From a checkpoint of a small transformer trained on Wikipedia.
Size: width 192, 6 heads of 32 (2 for keys and values), MLP 768 GELU, 11M parameters.
Architecture: RMSNorm before each block, no biases in attention or MLP, untied embeddings.
Training: a variant of Muon for these matrices, 3821 steps.
MLP neurons of a small language model. Each row is named by its layer, matrix (down: output weights) and neuron, and shows model dimensions 48-175. Each number is 500 + 40 x the weight over its row's rms, rounded and kept within 0 to 999. Numbers have three digits each.
A block is one neuron, or neurons of one layer that tend to fire together. After each block is what it responds to, as a language model described it from the Wikipedia text at the highest values.

L13.down606:415503520469480480512537431464559551440486576564465543482450482551563526447531512498408487539514440540470527499544485520506503561540509428538455521570505499503497448520511462616490420546560499471480552486536495532442430470463521530526517485483475553498549501547520472504476524463450531494513540530496454530500547465491519435510406513539492499445514505490523522486480523545529488532471
Description: Mid-word continuation pieces

L5.down17:532534502494453481542468542467465461534506550505567495530492482562513482524476499488544495501457492566506526527532509515476483488498549547443539476500511468567553464540604445538492506458538560463553552510465490450543512426479527436558481567527481545523454537469499503507499494460531504506460460550520509545575502509506437510521525507531527394505470535488513517488471541467541538377492
L5.down72:429386452587526510521429497495452548484543476456499482480513451489416464487471556520474451470407468419559521535515499413538428503513522531468504599504497522530543527492460496488507549523509492519561482530498509468533506545470473379539533504482476466462522518495544504427555508514530444468537483468467501562476533499524540441491487457488407448464523496617518446403506461541472479514551
L5.down127:487495493504515476528463495469493484471467496517431508506576397419438530529546471547443481511469548545464460426559484432500439522475578486501526499484528453486486461455468540443491462436490515508388494530451538481559523497467455496440486460471547562560518477510549563462523504409463456522459484494522448495477514559429516561530534548502500414495493487475523445462441543566543449496537
L5.down205:513550364485541508496456580530462568467435521534473501504551478525476493529501491465378472501518492600519500499474449431496451517542488515511483482515453534519493501528497514545453502460522487528455403454528494490574491453572469572522512527508486532529512506604525483580441434439479568441481475586531445551570513509523549499498461492510525461484497529567496522531447537495492448465540
L5.down243:483523445493506566613509533488457500413455476450510476500577557520548486529508452505490478481491522497500515506575503446485460510501511460473503509507483506513518506477445424454488576468492520513413552557508439523581498489455578506491536540455491468494499502476529500544534514510432529568508481590483467463551465479564480518505502500512491471479592520539600450515547551546497545413481
L5.down566:493503525504476542518482498500499545470464455521483524559482514480515471493480500536485586439545483435480467544525489475447448467441512508494503470468446457521451464526464520493419516439499468447436460498473538487474509427499543563543535481574529505573552531494463407503531501460511496557491483525528464532571524458515543480511446532540455485514550507525491516517530504454497524426571
L5.down690:474549505450446504591441463433475479509480512442458497476544518486541485532464492502565527560469432512490455496481454516522367529525506462521481587535469472515491502440509534543483512480453467531474458518490576491543535435507516492495476479541512518497473417555542517472457483425498471502540479457488466519451446520465576513516503543474452446411501482514483524485516481505452437452477
L5.down710:513466512493540498574556552480487421531504526496528559518481498490576432515511505531464544462535538474449540447455503479456441497514498438502446510525524567475545584522557419485472471432424523509508523518591520477454548429512458520545500489457606541517513507470479550527554537463472526526553591556496505523548488507453501517501557512520464518513577533506476501436420542524483576436507
Description: Wiki section-heading markers

L13.down546:437496477510511529553471518551480557582514571438533484516494517523581549504477478599473491549426494565503415475512573551488434470476500489459442542545517506479449480517463564454584526479471502479466586523497459466559488462504499477431544453532482526532495511496486504496580505481469464530473527497492463477531535488511487516433543491448527455515586520410529481482522526535505572539514
Description: Mid-word fragments

L13.down350:523526547512521609500432464507486501490490508478477529495564542511569453551496440537405556539485414462428496403432525495491450499518527466577530478510504518492545429452550529535589525505476495502455498502544495507511478573520523440486563530473514463462515515498495515490473482503572461423407475526526504513501499475536497503501512468548473489589480538471488475513516502535472575486484
Description: Anaphoric "these/they" completions

L2.down20:411483549543590476518435492493506485505556549530488483553529498449505506540515453507514545527457463437529536545478546522524509438472466532477443436590522452480518489500545419543560524419556462485567515469536550505476541556459504534444538494475493546529514463551492487469455523439436498484484533450499463468497517513503512393427480465488529517496484506449564537541479540533570558421497
L2.down64:426534587484533526472498413490498522401521551427560523496489519453558531555505474496560489508491513436485473511539450463523476480468477440544495352551428500494483473495539532515495530496491515484516516549472541504472521515515578530544473498564501480465531498518460485457462538542480475506501486478498422531585468491466415578455524537457540532512504449526554475545498462527476494513517
L2.down221:515543503553478490562480467486488540448464544538380414452511591511491499453527468484441573495529532498500426515501520463572447539490494559496525498489464484454459489500469496512500526556525478526519463497545531509555486423502543492537446455443541479507510491470465534504455490564513501488505499449537565484530551514556480521506523516463476463584506476553468543544479525411510568470518
L2.down353:487502519580529464536506512502453499488484497476514433519515456534509491553571474543456587417517500480529515508524524580491533445625500540480442475522488480552428497549514428510515484487483454422480491439430549444451460493500502550496508512538515515480540455470512471491502483489523496485469512497543492444556526497494496504500577481506480453518479444507456467485387483528528575527527
L2.down427:394504473499508477580448472478547522536523616505528525496460516507547486557508552452483469484563519472400564453511452468469509482527525451521455531505486520497465461468474525478410530452478489489515482574469566492452451533484473476469484480558489544552491514536541445485495544489445482468497516529534504459505550376494514512487487437538541484528463554493523442485499529463450417472492
L2.down655:454442489484503536405573454471558563449541592455472568565455497509546639501491511521542547472478546521519513494479452513487513468438510432552463468517503509496527479555483517474514454535510468529510457495583524487441569488505556478491506506499571533472504474495500510507479510484510424522541516485538464507483502469469517523525616549557514468580551495462538516517525518453603487475487
L2.down675:440454519468480487509499469476498510502593489506607523463499485458511471513560485534487488518464454490545556515582438506456505490547530482496432490549484501530523558501490437584470482503496502506516504437479511524563458538520534539464548415481521480484498445398507509536437477552531477498529564451489546471461464487423523481537503478510491494512545397529495513466490498511442499485509
L2.down757:460469521599551555501453499565535446524489425516474538443466541527498445486564539438509534521495411536487477521472530490449492447561494490517429537486479463498560613490505431524480460473534488505582449494498568479515497476547486447577573503495487566473498496499473475481484499483498454493520517439571522486548516465484452462460587485552543490512531526449460589515412452525488474507548
Description: Word-internal "re" fragment

L2.down174:420559438450548511533462472446521463527528487523569469474545519590568496486484476470458463505538506514517575544532536582487523548507509457490510462534503472512488492530537479582498527504467508517559506494555586500506527582535487568462538504550514497467460562481507504425453494523521558577447572563538524494525432453545484499475504481494495467483516451496502474512418545515567565604511
L2.down234:441489511498525445496558480528508463510546463496451536506525502508482417517514555485533591471498529528530528552525494521559526499488452567500418490520462499498524499558507513530530477550505529514441480478464458498488540513495510443436517555455474573507510515473554430576556592542556461497513506465451455487522487558507452546591424521521529581495520391504461466546428474528485530495544
L2.down276:520486509556509472446442482495507457506470491523517459453524523534528506476521524469443479615528491547549504521519513450450523509483539467501493526433556491400596498546483558430475489519500469428528541596438555404489545527467481474521525514522526522444455483468509461416600490455482516519494459579492515499567574481556494481521472458578457533518564482493468490511503460516525501565621
L2.down330:477504529510508465577539467525443508507464469500445497510556549518550535495563580497517522466482566525505589515498527487542557551500523518435468590463482560437500531562467487574535538458427542437477468431455534465474502513609525444440556506541516485492545500496567485448507581523539530515487461502511531558517458483530501550494515531442450507453403517392543538478552476467433540494480
L2.down383:538489613496491548471470536530570548554513437418494489447495540536478437483489565434497412509500494455409505544537458504509540439481529456410474469488545480485520511512503468481439509543507529488531413554540507502457469514421472587425494544436513441525538539477486592456508538476516478487528500464536446469474491536509532415471499542552512547520500482514523546535424503529514468441496
L2.down388:510524493493510481531453517447510415590478499455510524550474524577454484485480464519468518545452491518491576449427526544540497564472565468496454448476581556448486441436500559466546531479500493492533581479521444494512465514513556507495447456481572443474465450509513486457522505488520489451469477506544533523462467534528504453534483479470452587454567503476363477559464567514526566448515
L2.down666:466523538439489488521512545483506457470492499487477561568518543535557475559553505458488482500448589474470493563552511519540445496513456487470439538578518577558496529584455526557498473454445523542489528509547492450508509452455495501491458521531521539514530588456551554517474506460504510498447498523460441491466530449562521545487531539528519532490565483502595463471464419497495414533463
L2.down701:504444433557475470478495457477530516450583398470513480474448500505455495472528530482461427405442507520458490504440591458471498524483467532467542517424476467487539455471558494480546437490464505488473484449526536515480500490535465478501534544475486480509451533420437475521509498490503481489484557509456474514558538510529490444528507451536484472519555433456544552501606545454466440486506
Description: Mid-word fragment continuation

L5.down58:456420479532511478608494576438538492438517482515498526503519529488494477573433480493499499543548520525516462527520465566491543526515530474607441569472481519544561524526485494497530469584504441628508452523522484522542474503520494525474527479446477478499493590506503484466456483516520516510531498501517407463452530485508456537489507544540532479491490415488477496477545500515519472412531
L5.down75:509510502509438452525585511542515426508502591479534563582482483533472540489532539553511524526508572546488471524492488493492535508572423524497466520583543545483417478512546557469472513449521474498500475544513481513506503546455490482479454502551433449516463479443552458457476533531490521498528411522423506483550507492502493583451547503452524572558496501501539487529490515479461523427575
L5.down153:472539468519459516478459487451507584554469509575585539490557501562492449482476454505537619537480504553480489519541497456438520460568466482534548570471403528557479471477446477435547524506527549548526546503490475446537433473508467504522456515518548506552488528498503480525428484496562480500421480455539377477549492439571456503497513486503495471561520521563464465466521491486522487493530
L5.down490:527514490469493465491461512439555560492454481508504587535505532423480558525464458547510502521526486499508494504492494610490512559445520526456540545514501525492564515538408494453541515500498525494563519502535450528479436537480529553494482509515519528519488449489491556535527514491469405509525478533488482442552518492464525464466607488502525472519482347554498430472383444463605443495551
L5.down557:598498512508487497516532532549503514444469567502434501550479436506487546481478596527446482529516514435503533450543535481443474529423509535529547501534549463542443377438517508513472496518461471478498513511527440535504476392528479461573442574488516597458467538484451512563543519420477541546557544487517566498495493457486444531461551533550513510569501509556430462542536501487507507478488
L5.down593:474541537435487505425524584501547521518480465524530537481496504451531557513587440519531513503445448454462442506473500534441432542428464437458401545532511424547490467512437486496487557514570463495567516597529537490498505481487461479530551502486501415549534539559488505560519520477533519481539531494467545391507474533493433423484517516499495539507474502466553443477489513501580518436454
L5.down612:538531558473533485541505469472449509453480502505478486494487548568481505524456518515440522516548524478499483454511475570465473510465549519477517437494545445577602404500446496549465387400481520476468544552506494487553499563428480514543453469438364495577479435493543567565542520476528502496536530553540446471498454497493550536551564464508549541523522474548466522535476575488525463529487
L5.down660:492513488551427522463499487502509449501456475493541510540489547454438435441476502499492490497472513549550578452492475467454438494489486513501530546513599511401531444452546491537517516552504449581523480484492493516439499484474563557516484491543541533494562486501475494571523497582554484518460496478563407442490476428568468543551558553482500471580449533488510554440488561418560435546472
Description: Mid-word letter fragments

L13.down758:501534449503530506586556544441544482465539540496461441491549531484469553502435511464557484490539567500477535450526537551480431560571452495503452519532463551439469524532556500473545459444512455441449485605500531525517488499436506523476537525530598493489481397472461477542552495529540474456406484492560546454502484489501487489525461500541523494479532460478471515436484446506517451446528
Description: Wiki section headings

L5.down78:488517426496543518476575487436494437463452440528508514519484466533468459512472500569496536565492495578442457473493575508524470491543477539515476500569514426459548548563497574486526490522487504585481509540511505527461527499524522563489497480450497517520485496456517529448535504441494526502553510531492505501436502544529443507539524554451554453529502621479487562483459444442542537512446
L5.down223:528519517512455471447502485544502580504525486491488505448527464454497594493469499515513504400538420537461507497496476510490503502518563487557541503405466561532490461443511495556546508542525494520482472431440522546451476489494446537544509527430567476512475488522556483505516490454544408440514517515584528503424398511547515465464514490514527539530432574490479403505518515444526503455486
L5.down262:546488588510549550481481466461510433521515494505467495542517517405485488509426459477475526461487447514541507475467457453469539498548481452547488515447484472477464499446507613503468488480463521534497424501514458496473494509561583543491497567461477566466506516506507524456501493529517473458563497453549467442498454538508494420547522542421543503521408553583555517489480402431471494493495
L5.down313:502556499549588538431486510502462478451524486483444464500509469490529548505460569572507462452555485540436510503558505505523445516429498458443579524472529516478499534420521549541516429519467462524484554484511465460478524444552557478523519418572436482492461527514482480486575506513511495496501498578459480475458543446523564422500476548548510508522509483498514492495552498483603505412503
L5.down462:544503414464414523497448525536547478525498496479490543437401463614436498512494476491475469442473453503509561498495517580458525444518486505483526477472501481520435447473564435510448500503493481515490464554463515466559528513469529510499470508525570461424477505459520495445544513468546512485490523556507500527486529519585548526509472500548551587475462518527530555561416460493510539489597
L5.down565:496524515487493547577486484408471524510502526513513472498486604505558569508468536439511529462544435532505472525541497505497468528454520506518516468485474536522604438437530546454482500511518540505542548494458557484438507519583537464488543521455477473490517575504434487508519521527590512500506517559436454510440534501502511475474583536516536538565532484544481469518503470523512536469447
L5.down624:493542530497453521495608550520407387472499535510486513473499480507406460509450433470458483448572533559497459518469493476435523451496466523478487472516530461498583518490435476564576530518479495434542479473437491464526537518513502476433500488451443529434472479558494481483423488531459524570521489516529465506483502503496593470538527466533495526480554518484486491493559619454476455515539
L5.down741:523478463472483478487523427484513523496503514565528482549526487434499543461538498453520429611485506502551517486492517532462458499500543455467440554461488491496490564436459556515518551530495541549525544560529481554552554466499436479539531592453440550502525505462507510545610498504487497515463495476451537454513496478443546554443537512548528599473425488541488427482486495459453497479464
Description: Mid-word fragment completion

L5.down6:555518476518464479472543466497481550525493535524533499443521446534483517466515467531495522398500447439579536504449494504589497521476595473498509516434449575503523532500542501507405474505513457480554513543527511552545452489491449425479533534531432515565513479575481529512475448467548529456519539457506499586505582534489458516525529459430503404542523486525503498425518488435515526552510
L5.down193:564488492484407513462471486532542500454624485542521531484582501538520517567561572515541457465412502464485534476481451485472517441501443541596477460492425520497519495444534487495551460545537521467498465460466531469521479465485522433598415498523529457515540473499493465448564498553495499536466479538432522522563499521502510484488484576452538519475532566497556621502481499475549530477518
L5.down349:518418545544452479530462528500486481477608486607516530467521559453516479541525493513526495478468475455502549541540507513506434410464544450455518466453486505479490528485474493457520530574505513473538420509551488467477477481509476560548385486488404517492559434476451433505542509531529440493498472455487407530542481464467506430499518483452534523516460499523475476512446498471467508488464
L5.down370:463506485575491481504472494509516446456499455548481483572463525428518398527526521548587482484572510525468544529498533534518549476464456505495513567475508518497504506455489658488538548548502465436447471497426516523500495472516551476542499518492516443521462474533488468585513486442406482533546543447508564527448518492533490535396465516455571494558503445550527516495530515516483535541509
L5.down485:581532526499489459539517487469492516511507437542482513430521461521525488509545475569516506527480484488483497527486536551564496497525418557513573485589428466385552599545528557502507516467495530477481485547555523534540510421504554453507481456492488496478504607540477510490486478499477543532525522489597464450561569487412513479470552431496533526460549493534505494474471561494432478481447
L5.down531:509489521552471501452495398467439499522436453567439480480524449530518483547468456513542513484518459488463549520491516441466554512541506509525507489525542526545490466594448523450512585478595530434510513506520491501586468534538476537477534483563484466503504487462491492485494503507496535501454445503542558495556488421448512427479540482460513438469572434455563466432514508616528480442434
L5.down672:477524451477469542583390543481458502449437504468456449514513538459530469508551483509510447458497486484533537476502529482514523540535467545522491533481481495434522455488513492483505530561529456489458545557455505426509464436557509532532549512422550557556502511547541455510502473474545552525490535474507497526487479479448432541477476471568541582568496523519443508450559583579525588531433
L5.down675:507495459528473557538513481504437564471447480512578446560510476439524499490552466426513495461492586539489456586568576476559550505490453493568522490476487491489535437522466507509570433524485500561479470457531507462497576459502467385466470498558448518530539483517551537467554468509546547533519460495484511451566514488528528460516477458541574479523434518472427518487498556568529496475532
Description: Word-completing suffix pieces

L2.down165:564473396524550531474523493563509493490532616493486491527542483512541541524461600430535488469580505622543513487503453515415566495470507508464518525467554394477521461435457449469494466514481541505448522491450485548497481551447465423549436525511413513520369513516487482498457432471488454597528537458563515493466455485474496482490470513520533425491495494528534471506461467490510516553468
L2.down305:466528458491476501492506516485512520492516503450542510574507477548489465484486565555576426564458425563570552550458472569506499552506437439486483456571508505507454575525510543542527503506522440538516429502493528563502502428538469444509519508522489454454511557492491503476499502474460437559500510489475536511456527480487481517437489463499517491474495531459558433565546500536503506528548
L2.down325:486547534576461497461419544538509502547542485572504526491420428510495524565494479482471528450545487524554545424519494406508567568457467476486481497524585452528528557414498487521542573491491522565474483467451541505535484474491464525514484594480500482539519508482511467458558495552443510483495493513473456493461457499487549581535490516476525506558423534467530536470526470532515472526512
L2.down369:574497512518528456523508438472509492478533521492483505588556469522545453493487493498476412482532510443514545506405562528534435474529504496517529507458532496451525545443460451488548419546475456492492462473490574480477504532549514486513592493597443531535543565539483536538550491419545502523478459516521553463480463544499475480437403467534519489522558542540435594495535489528484530457422
L2.down474:490540508555563472545548519492486527497517500446478533593559467491523539517462429455465615504551582518415567497557484427504541462468566479506428461573532469500480487533464549475568454486450483476510493524471496563457462470564517482474442486497488562499509544483529567526491462489517493480463505550490409489490533509510505530462432479494518477485536507458493609541480545573514487491477
L2.down497:543465467463482560506455559488486516526481527531508479542498467491522568471518499478575519478482490505507480469449436503473509537495493572501505527491663509476463553483479553492564475567463578448502555502506602520482525475484463519526538526556479504495466516511418502493528533549488479483546470531462528534536513510461549442526463460491515515515370430471467412519517487552541493490457
L2.down516:409455520469514575465495446515583448478486518490562498537470532438487520477509548532524499440413486493489465526469481529552489434504490437443501568491539441565487512525476542444509512506520535499455485536455469566473486456520534468531524474558522578459519501501531466451428485475504447502498465543522455505493523527424484502450526507595458527497416483494516509385518422475477489517475
L2.down707:528430497508496582481505495500530509465482519475536443504454503480520588404495513409529490514547519469502511466555462496491427476515562520542448535494424455531433516599511535527529477553541520478548460500486489541466492483581479525509541556543438430486489456498517470472471476495511512541504521521506535515566520557534556539514442568454499538509489494522516514532468478463430494523536
Description: Early word-piece continuation

L5.down145:547496487463532458522511490457448523478504505571498513491532514574591480487595555486520493537486498492427547488493511480495474535498487493461542484490459543534564459482420475470497465509455440453460538518488599475477476489545489504484504533533474434503538528477559542414456511526473455502525559535490500572576529467475569524545451480447472495467462502525468488540419506487555452496542
L5.down240:498501482551492577576490511499484481460576578509498482499530440528519450506525466527444458478507483555520471531498548495522401498518451522524494545545504454579517484493591536558588519478542534502523498479503458530494474543479579510538436483527489568533533481509470487481546461556564507522450467559458538515508490518514477498546518503476500574499546425480534490468491470479483544476527
L5.down284:510478462508535564533444461488459462512571579485531500539460442512490472547512557599488488519506467449515445501558549505523564506482475524530452456509460544568522492547529545545439510536434536542513460498505497507487524535562509501504492553513479497446519557569533521571612526582523487581533456508475465523453545526496489481454554475510532478510472551495440500482537517562502472490468
L5.down363:444473552479566542592540472529515435587458484485463468472474418521613502464445468526495565558508463524470503567474481549534398521498500451529468466584494467568513524501530491547513493532472503488449442491464487511502501436494461514503460510549478504508473503540499446530475546547534515536494531457509427480523553489512433448522517471545482480490443449519438509474423459427452462505552
L5.down377:526469453449433499467459481477452466525505519488470453574523430473512537472530408521555542478520506515488427560518497529524474482554455488522559538497509514582530549477521558467542461470493506504513562495484511534506537496545497546525493538482518578531507480512551530453462437565484505548500456458514490481409506499467601563521499511443455534507504442533524454500524552552424457492542
L5.down471:483477564534514489536482502467545543543514456496489550497519487485461489468475487580496577446564513491540559530510460491555452539486585449515485457512508527447540488426476490580490529530440501553475467463459553570531517466547495566452509475487479482483478484468407441474534467517493491536533558522486594433466580476477433510473429456547479513520513507470438488590493456503499507536513
L5.down644:587590494559546433514521535501522471499550463489522488551484482477419488464552474527442505476509510538463448544501464452512448453558512432560487476511504481519512409500575557502489578553518479552546493514489555522551543475542511533484493503472515515481525518425578511516551503558505554469478545519448549499510553489507458577556507586449520547516599479495502464487489474493433634501502
L5.down725:484503487444468444529489579568478498487480520373426459540529466472454491504496392507507535523449520521566490542509459469528464471429510463460430504503510486440446523483526532454489520476532463546554518494464523546528495465484516503486509504494508565532550490529510493515483506469551543428509568515481516498485548415542473445479584557411553505450497430543498537486471585540516463462486
Description: Mid-word capital A

L2.down103:437480484502525487494521440504483520534514499556521452488493466533461549522529464520487493499518521440518496503492501533536575467541452496487578520541527446510538538445396445530503520529482530519456401513475529450580610494535527487536470446463504478536483498558492499516559540528463524463478471560461464507591579439444492450521506476568468559565522527570476498483497453475467470466575
L2.down121:510480505545478583538537485467528523437531549521524482438475506553477565479518522506528459565476467512455473496488470502497543462438440511541459517544529481487514517457545517520480535495491504536469380512505441506486491553542482560513495472533486419456461494522472455495479524433472478541522517523531512439447537565520529434496495463555467507463508542532570566503482463542502574407464
L2.down131:439473506485489476450460488547500554474489549488471537474509504529498558527535475528544470499477478558570479469411540498494533512520440476560479524501591425508482462423479532473489536524517502516499511530521470549465514555550486547509469461401435488589515493448492495493529527418463517451467490483538493437478514527502520448493497518563564558506413500645393518507536421510487488561568
L2.down166:490545464489465509462488480488510543485495417457485540455517560475466514557513477490553450494450506510495614533533483527439487480484483568541521552419478540467485501520485533464505540539471489550502599497501518476518462487455478506496496434472484510532469422480501525515479566545474538508546482498555516531498493513487537555434489495528451478453444495564485508430570442434494527445562
L2.down278:458529487545561498476517533455525495487502581456554475491519492506462523409487520461506485500463473544476517517499516504532551546423457473453562570407482543465442533493517571485458521609492501387568477531553595500450482509518450477469604493488454511513526525441474533550511489506538516545529441471505488512541532505536512457508501462503588520507499459530574510448541544452484566472511
L2.down335:504532495465461537507516535452554515576457554524486538518490436486497558509476576496529511563528549551473498484438532428453462530465522597475474530513490469449582493524482445420487480489481493536480425505450504550513512446452480548486551496502608476494418480509499494471529457475457520475543461553510495511458512521451459495524496404629480528506471487506481498514413478503471460551531
L2.down597:470509516542655528524499483410574534474491541459491493511458454527491462513506551425461516503504515480447551516530526492551511484516448500439479434524539524544516500515533391513526439553563445462556465489498520452511495508426522534483452581403533489489532474378559554498512520485467395457501515546504488530514539530501535489490502517507509491534411491519528507493535523491507489440537
L2.down650:514504501481502482595468480448458485500468441509531442573576512493439548488493523560509537513496489467508456579488502479471543439432489580511603557557553545586487453510468530472484529535467419480522500398444552459464511500581535549440536489504478403491523527454534526475504541486560492517473535533474522616567501485500536433501552493555537554568496505474532511513470574555521485476474
Description: Fragment after "con"

L2.down74:531461547446502510493484509481470441540485501469508511454493581493565480474468542510496471480497434482517482417486510445517387488488559518404489495559455514434462498443516505466480525491495469486491437553483470426553457446549554443469568483494491516545564531514526521511568567548585473534476544547456478541533551429597469426464498534499525524562494531527429440542482501444460503478458
L2.down300:531575512553440530569429496563456527447528461481543502550578510483532480435456466474405534553455490465440456513462467544494457500458485483488464530410500483518547563473533480486423535520500460479478492506503529492494497573502515486504500529477429467461562506498536445518526475403508547456589549514500538514450522575465481513514449508418504498528477533485501498523473489505474504440569
L2.down338:493489506506515403530430544577538516518458534535474464523532502452495498509444507479621511536507475475469510500492463496573512488541497416457493478507540499548472452443534457527457455536518445550492444519539486471557502450554458512529535469525553587521508465491531448582555490503467527521514480500379497528479513415501566538465482498538528474534441586532574536496432482521507499488465
L2.down468:455516497514455449474517472545541531504463487425472554491533527545595515542473547519491534496461485518531454428512477468510519499505492539453501476445520518522482482477524537508464481484495507436538522553477467488517514546474488488493516490519522424481491535476585502513491548443472514499443438538471466441467496509545577437482500464482468445504480502538591474455565447458459533455494
L2.down480:505512488584494474524464562529526421584470473505491481517524492538435403548466439515543464509443537523493534491532399534538490560582494487576461454435552507472530445517502484455497531488472510428468488504540485470481542543502450524452485555456518542509457567468574531493480500440513484462513465439439547480497457472495480507526560480530556458426464441527475460523468521456558533512510
L2.down515:489545516546452455524482538473487486475473533538523531479552520444506515530521526455464452469447573525530523474506485482458454477536448499424489518444534526550501522522471492495498518519563506555570521451516535489521547501566474523548462585504520466521487441577499480607501458481563504515550490504466524496484479542489497492509491469501427426471506537502554507471480503454475516438570
L2.down639:538488544477481506448499531496519459455530524498461471493513474452498534504462447484494459587519556499466492520489454468543447517589488524478541457521481415519509452491486551454511546445489515404510454482481445518484494519478454473474425438532578491488570494446508471492396483513467511504513434518511507582452509527570559519449541505517484467493497495390580525493443477538476538484509
L2.down642:476434431530447436428470528533502561501426534469455531504503537518506530481527519438518514517496561526524529455444528528526451517541483529470500481387473517479459493509535492482423548540551593522453524506520445498488431460530472507417549488497428510546575474540477548570464520504509574489435531502496482504528509440456535463511461383518487523495510438482570438484439407500507491591491
Description: Wiki markup and coordinate symbols